config.toml
num_hidden_layers = 10
hidden_size = 512
num_attention_heads = 8
num_key_value_heads = 8
head_dim = 64
intermediate_size = 2048
vocab_size = 15553
hidden_act = "tanh_gelu"
norm = "layernorm"
norm_place = "pre"
norm_eps = 1e-05
positions = "learned"
qk_norm = false
attn_scale = 0.125
bias = "all"
tie_word_embeddings = true
parallel_block = false
init = "uniform"
init_std_qkv = 0.0261
init_std_o = 0.0261
init_std_up = 0.0261
init_std_down = 0.0
optimizer = "adamw"
learning_rate = 0.000548
beta1 = 0.95
beta2 = 0.99
weight_decay = 0.27
lr_head = 0.00877
max_grad_norm = 2.0
warmup_steps = 331
schedule = "cos"
final_lr_fraction = 0.1
batch_tokens = 131072
max_seq_len = 768
doc_mask = true
z_loss = 1e-05
train_tokens = 1154000000
max_steps = 8805
dataset = "wikipedia_en"
MLP neurons of a small language model. Each row is named by its layer, matrix (down: output weights) and neuron, and shows model dimensions 272-399. Each number is 50 + 15 x the weight over its row's rms, rounded and kept within 0 to 99.
After each neuron's rows, "fires before" lists the tokens most often just after its 100 highest values on Wikipedia text that the model never trained on.

L2.down905:71 46 63 54 79 47 70 34 48 59 56 65 58 75 45 67 44 32 58 31 52 39 48 54 26 59 53 71 47 49 53 31 48 46 48 54 54 13 72 61 74 56 43 63 51 47 61 40 41 65 42 68 47 55 37 44 70 46 40 40 64 57 34 48 32 44 47 55 49 45 87 60 33 33 60 63 51 36 42 61 67 67 41 43 48 58 65 51 70 33 33 51 39 37 34 30 55 38 68 48 57 67 59 44 30 44 22 73 44 56 42 35 65 43 39 45 51 55 46 70 48 58 46 79 40 64 39 61
fires before: " |", ")", "R", "'s", " |\n", ","

L2.down1712:56 48 50 19 49 59 87 28 46 65 59 28 42 42 79 58 41 59 66 32 42 25 53 52 46 68 25 51 51 46 54 49 65 70 48 72 34 76 42 68 34 46 61 61 45 45 52 34 47 38 51 80 62 59 37 55 70 37 73 35 55 71 47 66 37 20 51 59 27 27 47 54 41 47 52 71 39 74 34 58 40 58 32 46 50 73 53 52 47 22 31 61 29 20 62 28 44 49 60 42 07 57 30 49 33 25 36 61 46 66 66 51 56 56 51 34 40 75 50 19 57 34 55 85 72 31 36 61
fires before: " |", ":", "|"

L5.down417:45 36 60 45 74 40 28 35 67 25 35 79 40 62 44 47 34 20 62 64 62 38 39 50 48 62 52 61 49 72 39 69 25 36 54 61 80 39 54 50 84 39 53 41 44 58 45 45 45 38 76 59 63 46 32 51 58 56 45 54 59 42 35 38 71 49 51 36 35 59 51 50 50 48 40 74 43 36 51 61 46 40 71 49 28 56 22 34 50 47 67 32 29 53 47 07 78 77 56 70 48 43 50 44 58 61 31 50 38 42 57 32 66 64 49 38 32 64 52 51 58 69 62 59 50 79 44 17
fires before: " |", ".", ";"

L5.down1918:46 42 50 40 20 69 68 63 52 49 52 87 44 66 51 91 47 63 55 28 37 47 60 54 51 32 58 57 44 58 52 36 73 20 54 49 51 60 79 33 60 45 57 81 51 28 38 39 51 59 49 75 41 78 59 44 23 51 82 53 45 47 57 28 44 68 78 66 31 28 36 57 38 80 39 46 58 33 39 30 77 38 38 42 50 48 49 42 26 54 76 54 63 37 44 42 46 55 63 59 30 64 34 53 27 42 36 48 55 68 66 62 51 64 53 41 60 42 45 46 62 49 81 50 37 42 70 45
fires before: " ", ":", " of"

L5.down1464:38 54 72 25 55 57 70 67 33 40 32 36 45 36 61 77 62 41 36 42 40 37 23 70 49 73 43 64 42 49 71 66 52 34 46 71 58 54 53 53 73 41 79 63 55 62 60 31 34 53 44 57 42 55 51 41 32 32 62 39 28 62 30 57 49 39 35 69 11 68 70 65 47 63 42 41 44 59 56 71 52 45 67 51 68 54 27 48 36 45 62 63 47 54 53 57 46 68 48 53 35 47 66 42 69 57 66 45 42 49 37 37 54 69 76 44 29 81 53 58 54 71 56 32 36 53 37 36
fires before: "2", "0", "3", "4", ")", "1"

L5.down264:42 58 29 70 41 56 44 51 45 31 71 80 22 78 39 66 74 45 50 70 40 46 37 72 57 51 44 40 16 60 73 32 55 54 59 68 57 77 69 56 49 63 58 58 59 55 55 24 60 46 52 59 32 68 24 57 52 37 33 78 62 44 47 50 58 58 51 65 40 30 53 67 67 72 33 52 26 36 39 56 47 66 59 51 74 61 57 68 55 33 32 31 64 49 65 53 51 53 64 53 53 36 48 45 55 35 24 68 39 25 48 51 32 42 23 58 34 25 49 47 82 66 92 58 33 71 35 44
fires before: "2", "3", "1", "0"

L2.down1476:50 57 43 41 25 66 76 29 39 52 49 53 66 42 69 41 73 62 19 54 33 58 36 53 39 32 46 64 41 64 41 61 58 48 36 68 43 19 49 41 11 68 55 47 76 54 58 72 13 31 57 68 36 68 55 44 38 55 31 30 52 49 55 59 33 58 64 21 23 32 61 59 56 62 47 55 47 81 11 61 70 39 56 77 42 58 61 44 42 40 44 43 67 48 57 53 65 45 49 71 54 61 55 17 44 54 49 09 24 45 51 58 43 50 46 50 49 57 59 35 62 42 70 44 53 27 78 51
fires before: ":", " |", "."

L5.down252:54 61 50 37 42 63 38 25 26 64 67 26 55 31 76 70 65 39 51 35 36 35 40 27 31 49 39 32 50 39 43 35 91 43 44 46 41 54 76 37 44 64 57 58 47 66 83 44 52 61 44 46 53 55 25 47 52 32 60 48 47 70 37 62 64 28 48 76 74 58 50 53 36 53 72 37 82 36 88 24 74 63 17 33 37 24 73 25 78 81 64 52 48 75 29 40 36 51 72 51 48 48 36 57 46 58 54 52 40 46 58 56 56 47 46 57 54 48 33 47 62 47 82 54 44 53 53 67
fires before: "9", "8", "1", "0", "7", "5"

L5.down853:59 62 43 44 93 60 51 47 45 60 35 12 53 31 54 27 52 51 67 53 58 48 54 43 26 64 29 06 49 57 25 41 53 65 51 52 62 57 49 56 08 38 48 41 48 39 59 52 31 53 36 42 56 55 65 51 26 44 53 44 59 44 38 43 63 44 45 37 60 54 34 40 76 40 47 57 47 57 53 65 39 61 48 40 66 36 42 56 67 60 66 57 29 29 69 43 43 84 44 29 27 41 68 36 66 34 55 46 59 38 42 42 45 50 43 57 61 53 65 30 46 46 63 56 35 28 78 58
fires before: " |", "5", "6", "0", "4", " ("

L5.down1366:18 47 45 52 43 54 61 43 36 53 65 40 60 35 52 58 40 26 58 37 38 31 29 36 51 12 50 42 58 60 27 49 71 56 28 51 47 71 44 61 41 40 62 27 42 47 53 30 55 50 66 66 70 44 64 53 72 40 65 51 52 80 47 44 50 37 59 12 21 80 47 37 43 58 58 18 70 69 35 44 43 34 38 40 61 35 52 50 56 48 47 55 43 69 72 63 56 80 35 67 47 59 64 73 52 49 50 51 57 32 55 34 37 57 53 50 30 22 45 76 41 49 41 71 42 65 70 41
fires before: ",", ".", " and", ".\n\n", " in", " |"

L5.down999:41 53 78 26 60 27 56 64 43 59 50 28 47 76 63 41 40 62 59 63 48 47 63 28 42 32 35 69 57 64 46 50 49 72 74 41 54 72 71 55 66 74 52 42 31 35 46 57 58 26 59 64 42 40 48 41 34 53 52 49 22 37 63 53 32 42 50 55 34 70 58 41 56 41 54 08 49 55 41 59 55 62 46 53 46 74 62 59 69 74 77 58 75 87 67 44 67 70 49 47 86 47 29 34 56 53 58 33 66 72 35 49 22 47 49 52 45 68 67 39 42 55 19 44 72 44 75 48
fires before: "0", "1", "2", " to"

L2.down189:63 81 63 61 80 21 57 61 62 37 48 26 39 48 63 60 31 47 79 53 66 41 36 56 34 54 36 42 23 47 73 31 40 48 41 54 59 70 57 49 43 54 40 55 41 39 46 57 37 29 48 49 37 51 58 76 60 43 44 32 51 51 55 97 59 87 34 64 39 81 62 54 36 73 22 43 62 58 55 71 48 40 58 70 44 58 82 35 51 23 74 32 71 76 34 58 52 53 61 51 56 49 51 35 23 71 51 65 34 38 48 34 72 60 39 62 70 47 70 46 31 58 89 55 38 62 72 77
fires before: " ", " —", " X", "0"

L5.down1937:78 36 45 56 54 69 61 25 77 63 38 68 51 55 33 59 53 47 48 52 38 53 39 33 58 36 36 90 70 30 53 48 41 53 48 49 34 57 34 73 79 73 55 39 54 50 50 74 30 44 57 42 48 48 53 76 64 43 45 63 56 50 54 45 47 92 41 63 58 41 63 43 16 36 68 73 57 64 75 30 29 82 48 46 45 49 47 22 50 31 45 32 47 46 67 23 06 49 29 72 64 53 61 46 43 50 70 44 66 48 31 27 56 54 69 36 59 53 45 20 26 36 64 43 44 23 35 42
fires before: " ", " to", ",", " in"

L2.down256:17 65 46 60 68 37 70 51 24 40 52 60 52 89 69 26 37 39 66 56 56 67 56 37 46 44 41 71 65 33 70 46 58 54 62 58 49 35 45 55 50 36 36 82 42 66 33 34 76 55 40 47 49 46 24 16 20 47 24 42 54 45 25 67 46 69 40 40 54 43 42 39 36 37 69 62 50 66 76 82 64 56 74 64 51 48 57 27 66 31 46 48 65 59 67 47 78 58 63 57 55 40 61 43 76 25 49 38 41 65 44 77 73 45 60 48 76 87 51 50 62 30 38 61 34 45 60 52
fires before: " |", " States", " Aud", "8"

L5.down324:72 51 60 74 46 45 52 51 50 25 40 57 50 56 53 56 46 42 36 61 59 42 35 35 67 42 37 33 48 58 50 33 37 59 31 72 49 51 49 54 67 44 33 44 45 45 29 28 52 53 53 52 72 27 49 33 52 46 42 30 42 80 59 37 49 35 16 44 21 54 24 57 35 51 67 49 41 53 54 69 49 45 52 49 68 25 17 34 71 55 59 65 44 49 55 68 63 96 67 55 46 53 59 35 82 63 06 77 49 36 47 62 68 55 44 29 61 60 47 28 58 50 51 37 60 60 54 67
fires before: "5", "7", "8", "6"

L5.down591:56 44 61 25 50 64 47 58 70 45 53 55 21 47 38 71 52 56 42 39 68 43 64 67 35 10 47 61 43 55 85 32 58 57 49 41 48 56 49 43 44 54 69 42 37 58 58 38 44 57 64 35 11 55 33 36 55 49 53 50 42 70 40 36 51 99 59 73 27 52 24 46 41 35 49 51 47 67 36 50 57 50 52 43 70 38 49 21 41 33 48 63 53 58 66 26 57 32 69 76 41 59 37 66 42 44 51 55 53 39 40 71 36 56 57 64 59 51 43 47 49 51 66 41 46 39 51 57
fires before: "9", "1", "2", "3", "0"

L2.down803:42 37 63 56 30 50 48 49 65 56 52 45 48 58 46 30 63 39 30 59 53 53 46 46 66 46 32 51 31 64 50 49 64 57 44 28 59 43 73 51 44 16 34 61 61 82 62 41 69 21 50 40 66 51 53 42 63 57 63 51 52 68 48 58 58 55 28 72 31 61 38 45 52 41 41 36 47 45 72 64 62 56 39 42 61 30 28 35 26 18 63 55 62 75 44 35 21 68 94 34 36 33 47 47 48 29 53 39 60 64 32 15 54 40 22 69 44 60 63 33 50 38 70 32 47 49 47 52
fires before: " |", " |\n", " Notes"

L5.down1419:84 38 23 65 71 46 88 54 64 47 57 69 57 28 48 55 43 50 38 48 47 50 39 43 48 63 37 54 73 36 28 32 58 52 26 61 67 68 66 36 44 35 51 40 77 54 69 51 40 42 59 30 53 33 32 55 70 45 75 44 40 68 31 59 70 45 61 42 54 49 52 35 73 45 52 62 64 32 42 49 29 45 58 47 60 61 43 52 25 56 71 59 48 26 43 40 48 64 73 54 54 55 33 27 58 09 40 72 52 50 52 34 79 48 42 57 54 61 47 56 76 28 47 64 60 49 82 30
fires before: " ", " Star", " guitars", " drums", " .", " &"

L5.down561:45 50 48 41 46 31 53 51 65 35 25 16 48 36 68 46 67 49 67 71 51 62 70 36 52 50 52 34 57 47 46 36 57 48 71 49 36 58 54 54 38 53 58 48 72 35 48 43 47 60 78 50 71 65 27 41 86 47 41 56 60 63 68 28 44 44 62 59 99 41 37 42 46 52 80 47 47 45 30 39 78 38 65 42 71 52 58 40 70 30 30 26 33 45 69 51 48 50 63 40 45 59 48 57 50 43 64 60 34 31 43 42 45 38 54 76 49 60 79 48 49 35 51 44 30 24 21 68
fires before: "|", "==\n", "==\n\n", " |\n", "\n"